{"n_layer": 13, "d_model": 512, "n_head": 4, "n_kv_head": 4, "head_dim": 128, "d_mlp": 4096, "vocab_size": 16384, "activation": "relu", "norm": "layernorm", "norm_place": "pre", "norm_eps": 1e-06, "positions": "learned", "qk_norm": false, "attn_scale": 0.0884, "bias": "all", "tie_embeddings": true, "parallel_block": false, "init": "uniform", "init_std_qkv": 0.0203, "init_std_o": 0.0, "init_std_up": 0.0203, "init_std_down": 0.0, "optimizer": "muon_variant", "lr": 0.000969, "lr_mult_o": 1.5, "lr_mult_down": 1.5, "beta1": 0.95, "lr_head": 0.00734, "grad_clip": 0.5, "warmup_steps": 200, "schedule": "wsd", "decay_fraction": 0.636, "decay_shape": "linear", "final_lr_fraction": 0.05, "batch_tokens": 131072, "seq_len": 2048, "doc_mask": true, "train_tokens": 946700000, "steps": 7223, "dataset": "wikipedia_en"}
MLP neurons of a small language model. Each row is named by its layer, matrix (down: output weights) and neuron, and shows model dimensions 234-329. Each number is 50 + 10 x the weight over its row's rms, rounded and kept within 0 to 99.
A block is one neuron, or neurons of one layer that tend to fire together. After each block is what it responds to, as a language model described it from the Wikipedia text at the highest values.

L5.down1005:36 59 53 46 54 48 42 57 45 48 37 46 55 53 47 52 52 44 42 22 56 38 34 65 41 30 39 52 49 32 37 54 37 41 49 56 55 57 40 56 35 65 45 32 39 36 37 52 57 54 53 50 58 42 69 48 46 49 55 60 65 52 47 51 65 53 42 46 50 64 46 24 55 69 45 49 37 40 57 54 46 46 44 56 50 37 64 51 59 50 47 57 59 60 61 61
L5.down1018:56 61 40 46 46 50 70 61 53 49 36 63 34 40 54 51 37 58 63 33 58 37 48 51 44 39 44 48 45 47 51 37 28 33 47 61 57 36 56 73 41 54 68 45 42 35 58 52 80 54 59 42 50 51 56 48 63 49 62 34 56 45 45 54 45 35 54 53 65 47 53 50 52 51 52 57 48 55 64 57 60 56 46 49 41 58 43 39 42 46 47 39 47 55 59 54
Responds to: Section heading markers. Opening == or === wiki heading markers at the start of a new line after a paragraph, table or list, as in == Reception ==, ===2000 census===.

L2.down280:42 47 47 55 51 43 46 46 47 70 55 48 43 58 53 47 53 51 54 53 28 61 59 49 53 64 36 64 55 59 52 56 49 52 70 53 43 60 50 45 46 52 59 40 47 60 57 48 50 54 56 48 64 48 56 57 68 54 48 45 43 66 55 44 55 37 41 38 47 52 39 62 51 46 49 43 34 66 50 61 46 38 46 58 37 63 40 43 53 64 44 50 59 57 64 74
L2.down1597:41 43 39 45 59 47 44 49 53 55 47 55 41 58 39 31 62 48 48 63 64 57 51 37 49 46 46 54 41 48 70 47 46 57 45 52 43 52 51 67 58 53 51 44 46 36 55 62 43 60 46 62 45 53 35 67 72 38 64 48 48 59 37 53 48 57 70 58 47 56 50 62 39 54 55 44 52 56 45 80 51 47 45 47 39 29 59 46 49 55 47 64 67 52 69 61
L2.down1863:58 37 51 55 49 46 56 54 64 49 66 67 52 69 50 46 52 43 51 14 44 76 60 46 45 47 49 68 50 37 53 53 49 48 46 52 54 44 57 59 65 60 49 54 59 49 39 41 56 56 45 61 44 39 56 47 60 60 68 46 42 57 50 39 45 62 68 60 39 41 66 49 58 60 75 54 55 57 56 44 74 50 39 36 51 48 76 45 48 36 44 58 34 52 36 51
L2.down2661:59 52 62 67 54 52 56 51 63 63 63 49 48 51 65 39 49 47 60 40 37 53 48 39 46 49 62 46 64 44 50 64 44 47 56 44 53 48 47 49 52 48 42 39 36 28 49 44 52 66 62 47 41 42 54 45 42 46 56 67 60 65 33 62 47 48 53 42 33 38 60 42 38 66 58 51 49 51 45 27 74 78 55 57 49 73 52 53 55 43 39 54 43 63 40 56
Responds to: Military and group units. Nouns naming an organized unit or grouping, mostly military formations such as Division and Army Group, also series, group and team, plus the suffix -ist (protagonist, medalist).

L3.down353:51 53 40 39 77 53 63 51 57 40 47 45 44 51 54 44 51 47 53 41 47 37 51 57 62 50 56 32 51 50 39 44 64 40 66 65 58 55 49 30 65 58 43 48 41 42 37 43 45 67 54 51 40 54 66 64 43 48 33 46 59 52 52 54 42 36 56 67 44 53 55 41 58 47 40 36 28 58 64 48 71 43 66 47 44 52 58 46 51 48 45 58 57 38 49 58
L3.down970:45 56 58 40 55 49 47 60 41 53 51 49 65 42 66 45 50 51 51 53 56 40 47 50 55 47 63 51 50 54 44 58 65 42 60 43 50 38 56 61 62 47 77 45 58 45 54 49 47 42 46 41 43 33 47 44 41 48 47 60 43 32 33 52 48 66 60 63 45 65 51 75 69 64 45 53 39 57 41 42 30 48 52 37 58 44 52 52 54 37 53 39 35 53 44 64
L3.down986:38 39 34 61 52 66 53 74 65 53 32 35 42 45 59 65 59 48 64 40 53 46 50 59 71 52 47 58 57 45 45 44 63 28 61 30 47 53 67 46 53 52 52 49 43 54 47 54 60 59 38 21 57 59 55 32 58 40 56 50 29 61 58 50 46 40 45 54 49 58 53 37 82 48 30 43 47 45 46 55 40 49 45 51 45 56 46 64 61 41 39 39 72 50 36 41
L3.down1472:58 65 31 42 46 35 51 66 47 53 54 72 55 57 59 49 40 57 53 62 53 56 61 37 58 54 49 52 54 42 37 50 62 45 58 28 66 47 44 46 44 35 33 72 63 54 43 70 61 51 60 56 57 44 48 42 44 66 59 66 55 57 72 50 47 47 64 55 35 30 37 39 57 33 53 52 20 42 59 30 41 60 48 55 69 75 62 51 45 43 33 53 57 55 54 58
L3.down2354:47 44 35 60 48 55 51 60 39 36 59 35 54 61 40 61 66 55 57 44 42 49 60 53 49 49 47 47 56 39 65 55 34 45 51 40 69 61 43 37 42 56 45 75 61 53 36 38 56 58 58 57 35 52 57 62 59 48 47 71 48 52 59 42 55 53 55 70 48 49 58 44 49 43 51 48 41 49 64 51 54 36 65 40 61 70 41 47 30 45 41 56 33 45 44 55
L3.down2809:52 51 52 39 66 47 48 62 29 71 42 41 61 69 58 44 60 57 49 46 48 41 48 59 60 54 45 36 31 44 40 46 53 41 43 23 51 52 62 48 54 40 31 44 64 40 46 38 78 42 46 50 43 51 36 51 56 46 54 50 57 46 42 45 45 53 41 56 45 48 51 48 50 48 45 49 56 34 60 54 58 33 37 52 67 42 43 47 53 38 53 66 44 72 49 47
L3.down3059:44 48 50 33 64 49 65 62 72 74 45 42 62 50 52 50 60 58 44 40 57 39 41 49 42 50 45 54 42 50 35 58 53 44 51 47 56 45 61 36 39 60 41 67 36 61 37 46 38 41 44 38 34 44 52 37 53 41 52 47 32 42 47 53 31 48 67 63 38 48 48 28 58 44 68 50 60 50 29 40 55 27 32 51 45 46 46 66 47 60 48 47 61 51 66 66
L3.down3482:46 51 40 40 54 54 63 56 58 59 54 54 32 47 49 47 50 41 54 56 48 71 52 55 55 56 47 56 57 50 55 42 62 72 55 49 44 53 47 38 52 50 57 63 63 59 64 38 40 55 52 37 57 37 40 22 56 58 46 40 54 60 55 65 50 47 44 57 50 24 66 22 49 50 49 46 62 54 32 38 55 41 44 51 45 52 55 47 56 28 44 48 48 61 40 59
Responds to: Regnal numerals and fragments. Roman numerals after ruler or pope names (Henry IV, Ahmed III, Gregory XI), plus short word-piece fragments such as X, Q, Kh, ter, x, and year-range pieces like -17.

L3.down387:61 36 49 56 58 50 53 53 36 74 55 45 55 57 23 58 70 38 45 70 29 42 49 60 44 67 65 45 53 42 36 60 56 31 34 28 40 50 51 33 41 48 61 52 67 47 64 60 36 47 59 33 44 55 51 35 35 57 47 46 51 33 40 66 54 52 60 53 48 53 52 45 53 55 63 47 47 36 40 56 49 54 44 48 52 55 50 39 25 53 53 51 55 52 57 51
L3.down471:63 39 33 54 53 55 36 50 59 50 66 51 65 51 37 67 51 66 46 36 51 62 49 59 56 50 51 49 37 56 60 55 38 67 45 46 37 54 46 30 57 29 49 71 53 56 52 55 52 63 45 35 44 44 48 57 40 44 47 41 40 66 38 43 50 46 42 50 36 38 62 45 61 53 49 35 55 43 39 58 58 60 59 42 68 56 63 53 45 64 63 48 64 46 45 65
L3.down1543:46 49 48 44 70 64 40 59 33 51 56 66 55 32 33 43 42 53 56 60 35 53 42 45 47 35 54 54 46 64 51 56 39 46 32 35 52 46 44 34 37 38 44 72 42 37 38 40 54 52 46 56 55 41 42 50 61 56 64 63 67 57 44 59 59 34 67 24 58 46 43 48 52 61 55 64 52 46 71 46 52 65 45 42 65 51 38 50 45 65 49 50 46 50 74 54
L3.down1654:42 44 51 57 62 47 41 56 48 50 41 74 58 38 50 53 49 41 34 64 51 57 57 60 65 55 35 42 54 58 38 54 58 48 50 44 63 66 56 52 63 46 52 56 59 34 51 38 39 29 52 47 37 46 47 30 64 61 54 51 53 46 67 50 56 55 58 51 45 49 47 43 43 42 39 56 44 47 46 49 51 62 49 57 39 44 33 62 55 37 64 50 59 63 42 52
L3.down1820:36 45 47 50 64 43 63 42 43 62 58 49 57 58 47 54 60 50 52 44 53 48 71 48 38 69 43 65 67 57 57 66 42 46 45 40 61 63 45 49 45 40 52 32 63 49 40 47 49 50 37 56 52 44 52 43 58 60 72 54 36 61 51 32 40 66 46 73 70 44 46 51 68 58 51 65 48 45 51 55 28 50 41 50 54 38 60 49 55 53 35 46 41 43 42 41
L3.down3204:66 50 35 41 40 33 67 57 49 52 55 64 52 49 49 25 55 71 37 39 46 44 40 52 44 44 60 54 63 57 53 53 49 55 53 51 49 37 52 45 40 63 48 59 58 58 48 58 69 50 52 38 42 53 35 49 42 64 49 39 51 37 52 59 61 59 48 43 47 40 49 49 48 47 38 60 42 35 52 48 46 48 49 41 26 51 39 36 44 43 47 42 62 45 57 54
L3.down3406:49 58 51 45 45 57 62 48 54 53 56 34 56 51 55 47 52 64 44 34 54 45 52 60 42 38 66 52 51 73 58 46 64 65 49 54 59 65 40 29 41 53 49 50 48 37 44 63 52 62 51 30 38 46 67 57 37 56 53 37 65 50 48 61 52 35 42 58 59 48 44 62 61 34 47 53 37 57 43 57 49 56 45 24 51 44 36 38 30 30 50 51 37 19 63 56
L3.down4057:50 60 46 70 38 70 51 41 40 54 57 38 60 45 46 65 40 59 54 64 48 55 47 29 57 48 50 49 53 50 49 43 53 52 42 40 50 43 29 41 30 57 38 69 45 52 43 51 42 45 48 57 53 71 53 46 54 41 69 60 65 49 49 50 59 55 65 53 43 42 44 43 64 52 45 54 43 57 58 58 28 50 50 50 56 56 63 56 49 61 50 52 49 45 57 36
Responds to: Proximity and approximation words. Words of nearness or approximation, such as close, nearly and almost, most often before numbers; more weakly, prepositions after verbs, as in born in and born on.

L5.down219:58 50 60 41 39 53 61 72 36 66 32 49 42 49 56 43 33 60 45 43 69 50 64 45 67 28 44 68 51 64 42 46 57 42 36 34 45 34 51 57 44 54 37 45 40 50 50 38 51 55 48 46 44 61 55 51 53 64 62 57 43 49 62 68 63 46 41 40 40 50 59 53 32 63 61 42 45 66 46 36 73 44 54 42 58 43 50 45 47 51 47 73 37 61 33 45
L5.down497:69 52 74 61 51 69 34 52 45 47 56 51 60 46 52 45 46 67 51 41 49 52 49 37 55 38 48 40 62 59 56 40 43 51 39 33 55 58 39 51 54 51 57 51 55 46 23 53 48 54 58 68 61 43 37 49 39 46 65 40 42 39 35 52 51 49 33 44 49 52 57 59 33 37 40 56 61 49 49 57 69 48 47 63 51 36 50 62 52 22 68 43 50 58 40 56
Responds to: Word-initial W/H pieces. Split-off initial letter W or H (sometimes M) starting a capitalized name or word, e.g. Wawrinka, Wainriders, Hückel, Weatherford, often in tables and lists.

L2.down664:57 59 32 60 53 33 58 66 52 34 55 48 48 73 36 50 40 64 61 64 66 51 74 68 45 49 40 48 50 63 48 69 54 55 27 46 50 60 49 51 33 48 48 72 48 44 62 53 52 62 55 32 57 53 49 60 46 56 51 68 49 46 60 42 49 53 46 36 59 61 48 44 61 67 55 58 50 63 50 68 54 48 35 32 53 44 31 55 49 45 51 68 51 46 53 47
L2.down1783:67 49 36 50 44 70 50 63 55 46 55 55 65 56 53 70 68 60 44 39 62 38 70 52 54 42 62 44 38 51 70 42 46 47 52 52 37 56 47 32 36 45 47 48 44 54 28 25 51 57 39 58 47 48 58 49 46 42 53 48 44 52 45 39 52 57 48 39 52 37 52 59 45 52 60 60 44 47 41 51 50 43 40 52 61 39 47 66 43 53 43 31 50 55 49 54
L2.down2207:57 58 35 55 44 57 50 57 42 43 55 53 42 56 53 50 59 49 58 51 63 37 62 60 42 37 52 57 53 41 47 56 52 50 36 45 45 44 47 29 38 38 51 57 51 67 49 48 66 60 48 49 66 58 45 53 36 60 56 64 47 44 42 38 60 82 62 47 61 65 38 54 54 42 64 57 43 58 65 32 58 47 38 40 74 50 38 42 43 50 42 50 34 68 65 49
L2.down2940:63 51 35 47 58 48 57 75 54 47 66 61 62 73 42 64 69 63 53 50 61 51 72 55 57 50 57 53 50 59 45 49 43 58 25 40 40 59 41 31 28 39 49 45 51 44 37 43 60 63 50 54 39 49 59 37 29 55 57 43 71 42 74 49 44 48 55 49 55 45 61 49 46 62 68 43 46 44 53 68 43 38 33 29 45 38 33 51 51 49 52 45 42 57 56 58
Responds to: Leading number token. The first digit-chunk token of a number in running text or tables, after words like on, of, at, or a pipe, e.g. 13 March, aged 91, 20%.

L3.down74:56 43 51 45 45 47 47 44 50 60 45 44 58 35 60 49 53 45 43 56 48 54 40 54 50 55 51 58 59 36 74 69 60 37 71 52 55 63 56 42 64 53 46 64 65 43 58 41 42 53 46 29 46 53 50 51 56 52 56 43 42 45 45 43 66 41 50 62 55 51 42 51 57 35 64 42 33 48 33 68 41 43 45 45 27 42 39 57 59 41 52 37 38 51 47 50
L3.down472:46 37 38 43 62 47 39 57 32 47 49 50 47 45 58 70 51 76 61 47 46 45 41 59 64 64 63 45 48 31 26 62 57 55 64 44 64 31 64 45 58 58 61 23 57 38 32 62 74 56 49 36 59 35 52 52 48 51 43 44 46 57 55 53 55 64 68 50 49 48 53 37 62 52 43 35 59 35 45 36 36 49 36 60 54 55 47 59 60 42 39 65 41 45 65 56
L3.down1388:64 53 60 39 47 63 57 55 61 59 71 37 59 59 37 35 62 61 54 51 60 36 52 47 53 45 66 57 49 46 62 66 54 52 33 58 43 49 31 62 40 63 61 39 45 42 49 40 48 51 54 46 46 33 38 59 41 57 56 40 48 53 41 44 55 51 45 51 47 65 41 37 50 57 41 58 70 54 35 45 44 40 67 33 40 48 65 37 63 41 39 53 37 55 50 46
L3.down1489:71 39 38 43 67 46 28 55 49 56 59 60 34 53 55 49 34 49 45 56 51 51 50 40 62 48 59 64 60 67 54 62 46 57 48 59 52 59 51 47 57 43 40 61 41 46 37 48 49 46 56 66 49 36 43 57 52 44 39 53 42 51 58 55 49 66 58 50 42 47 47 46 52 35 46 59 56 44 46 39 53 48 44 66 22 54 51 55 32 39 44 50 54 44 49 39
L3.down2219:45 53 51 57 52 46 42 69 61 41 56 45 47 50 60 60 47 41 46 42 52 61 46 39 63 49 46 55 63 53 46 75 48 33 55 57 57 34 57 44 74 53 56 39 42 37 44 74 64 46 48 43 49 43 39 53 44 56 52 47 44 45 62 66 43 42 54 53 60 44 57 53 59 35 46 65 50 38 52 33 35 76 59 56 53 56 43 45 39 53 29 56 61 50 70 45
L3.down2249:61 41 74 50 59 68 47 54 60 33 44 52 52 56 57 40 49 63 55 50 66 46 63 48 48 41 49 48 44 32 41 34 47 60 43 36 55 49 55 41 46 75 52 31 63 50 41 41 66 56 59 55 30 33 34 45 51 55 60 44 51 41 47 46 39 58 51 61 48 35 51 72 45 38 60 58 71 55 46 37 41 31 56 49 47 50 55 49 55 36 40 63 33 53 63 41
L3.down2567:31 48 38 35 48 52 56 60 52 62 62 60 55 58 41 47 64 70 47 49 43 54 65 52 38 34 41 59 53 53 45 47 37 69 52 44 57 55 63 60 60 33 38 64 47 52 57 24 61 50 53 50 47 44 40 50 58 44 39 43 47 53 48 52 51 47 63 57 44 60 38 52 33 53 59 53 48 37 56 38 75 46 63 54 64 41 47 56 43 45 45 55 53 49 44 37
L3.down2623:52 51 39 37 31 69 56 31 61 64 50 48 43 59 40 27 40 62 60 65 56 43 53 67 44 43 46 45 64 63 55 58 53 54 40 61 56 40 41 63 42 64 39 34 30 43 61 42 54 41 47 55 44 53 48 45 60 56 54 44 63 37 43 53 41 56 39 53 49 66 44 48 65 51 56 40 50 47 54 56 43 40 56 41 37 64 51 41 47 60 58 51 55 51 42 56
Responds to: Noun-phrase head words. Content nouns and adjectives starting a noun phrase, often first pieces of longer words: teams, professional, Loss/Win in results tables, race(horse), Head(quarters).

L2.down427:63 50 54 51 50 45 44 44 51 61 50 65 43 57 28 55 52 67 56 53 57 39 46 40 45 43 57 58 51 60 52 35 36 67 62 45 45 40 51 40 50 61 40 42 49 35 36 71 59 31 52 57 55 53 27 26 44 49 33 37 56 23 67 53 39 49 43 52 50 50 44 48 65 60 48 72 58 42 49 72 55 51 35 29 48 42 60 49 57 37 62 54 36 52 50 60
L2.down1123:57 66 30 49 38 61 57 34 65 58 56 51 62 40 39 53 38 48 48 51 28 58 53 49 47 60 40 61 58 56 46 40 51 51 58 51 59 47 41 66 33 34 41 52 58 42 64 51 39 33 48 25 64 50 43 46 35 50 55 53 58 41 51 38 59 51 57 56 38 34 42 38 53 66 40 62 53 56 41 46 64 37 46 48 62 48 46 60 45 40 58 50 51 48 41 52
L2.down1957:64 33 33 45 44 52 54 54 57 49 63 52 37 47 39 58 43 53 50 62 45 68 51 49 43 42 57 58 52 54 51 50 60 59 61 40 59 54 44 56 60 50 35 58 39 31 59 49 51 28 49 54 73 56 52 52 34 47 59 56 43 39 71 35 76 59 58 61 52 44 53 66 25 43 38 62 44 60 57 45 39 39 44 53 65 60 35 53 49 50 47 46 47 41 49 60
L2.down2290:57 63 53 49 51 63 46 46 54 56 48 54 56 51 68 56 48 56 52 65 55 38 46 77 51 56 39 57 75 50 44 54 45 38 56 49 46 46 50 49 59 70 55 47 50 43 52 57 56 32 62 62 37 52 52 36 45 59 54 42 55 56 46 46 66 49 68 44 39 49 61 34 52 46 40 28 49 56 55 54 40 62 56 39 47 63 47 58 28 34 60 67 49 70 42 48
Responds to: Degree and approximation modifiers. Modifiers opening a following phrase, chiefly "just" before places or times ("just inside", "just before"), plus approximately, around, within, same; occasionally infobox labels like Opened:.

L5.down850:40 57 53 42 59 46 50 46 57 36 56 68 40 46 51 48 58 52 37 53 53 40 59 55 34 72 52 47 52 64 33 56 61 38 48 36 56 53 30 54 62 58 63 55 56 33 31 53 56 40 52 54 37 45 46 37 69 50 56 53 56 52 54 52 65 64 62 61 36 40 48 55 51 56 50 59 38 72 38 52 64 35 41 55 52 41 44 49 52 32 68 42 65 54 61 64
L5.down1740:35 33 49 54 50 47 48 46 49 45 52 53 44 44 43 40 42 49 37 39 73 42 48 46 35 62 52 58 50 70 59 62 59 32 54 58 45 67 50 46 47 72 65 64 49 49 51 60 46 22 47 56 43 65 41 21 45 54 51 43 51 53 64 53 52 60 53 51 70 22 57 39 33 26 46 60 54 59 47 27 63 56 51 70 53 52 69 62 55 45 57 36 54 72 51 53
Responds to: Clause-opening "at" preposition. The word "at" opening a phrase or clause, as in "at the end", "at the time", "entered at number 25"; sometimes there, with, up.

L2.down1981:67 50 44 45 45 56 40 63 58 47 53 52 43 61 49 49 45 66 79 31 43 50 52 56 25 44 49 42 53 53 50 43 57 48 52 55 32 47 49 46 37 47 31 48 50 35 62 44 58 81 50 54 39 43 42 58 35 50 63 42 51 37 46 51 51 47 53 25 54 36 54 37 43 59 56 70 54 64 59 74 53 54 66 63 54 54 46 43 47 59 63 32 38 47 59 51
L2.down2337:51 47 44 56 49 50 34 54 45 58 42 64 57 61 61 50 47 57 60 25 52 38 51 50 38 55 51 57 48 29 58 49 66 61 52 48 59 46 52 51 44 50 48 61 45 41 48 50 59 62 28 60 53 57 54 55 65 64 53 44 40 46 21 53 55 53 53 45 47 58 42 48 30 44 55 49 29 42 66 64 45 57 54 59 42 46 54 38 61 63 44 44 38 66 24 57
L2.down3147:59 67 43 46 47 59 44 66 50 42 46 57 42 61 65 51 30 43 51 30 46 45 45 52 36 43 54 55 41 49 57 45 63 55 65 47 40 44 57 49 37 52 30 55 64 36 54 68 48 64 41 47 48 47 46 50 45 67 63 58 43 29 45 65 48 56 56 36 48 42 57 42 34 60 48 66 49 50 59 70 43 63 64 54 52 60 38 40 46 50 42 23 38 47 54 55
L2.down3758:55 46 54 36 59 58 57 62 40 46 43 51 46 53 40 23 48 54 56 35 52 37 38 57 25 53 58 49 39 34 63 48 52 36 53 46 32 24 40 52 48 45 56 39 46 37 58 45 33 47 47 33 53 61 69 50 58 59 50 55 54 70 34 44 64 52 63 38 44 55 38 34 41 43 42 39 47 51 57 57 47 55 48 35 30 43 52 43 57 57 50 54 34 47 62 47
Responds to: Wiki section-heading markers. Opening == or === of a Wikipedia section heading at line start, sometimes merged with the title's first letters, e.g. == Reception, ===Modern era, ==Lawsuit.

L5.down2549:41 48 41 46 60 54 53 50 45 44 46 47 48 61 66 42 56 63 61 59 45 63 50 49 45 37 39 51 60 37 59 37 62 56 53 52 49 67 31 63 41 60 43 61 40 63 43 52 54 69 51 41 61 37 40 49 40 38 62 27 62 57 41 55 46 37 58 59 33 63 63 53 39 30 40 56 51 43 54 57 42 55 47 47 48 42 43 37 38 66 66 47 39 48 54 59
L5.down3777:45 58 49 32 35 48 51 58 62 47 62 52 59 47 61 38 52 49 69 45 53 59 49 44 55 50 51 66 60 56 51 32 57 53 48 66 53 50 34 70 31 65 45 48 25 52 45 47 43 47 64 62 52 33 75 53 60 43 42 47 52 40 64 48 52 57 48 59 59 51 46 39 51 47 24 43 51 60 61 46 62 50 44 41 56 45 49 57 36 60 44 53 63 52 51 38
Responds to: Monarchs, states and rulers. Words naming rulers, thrones, kingdoms and states, such as king, throne, of in "Emperor of Russia", regnal numerals like Ahmed I, and Army/State/Church in proper names.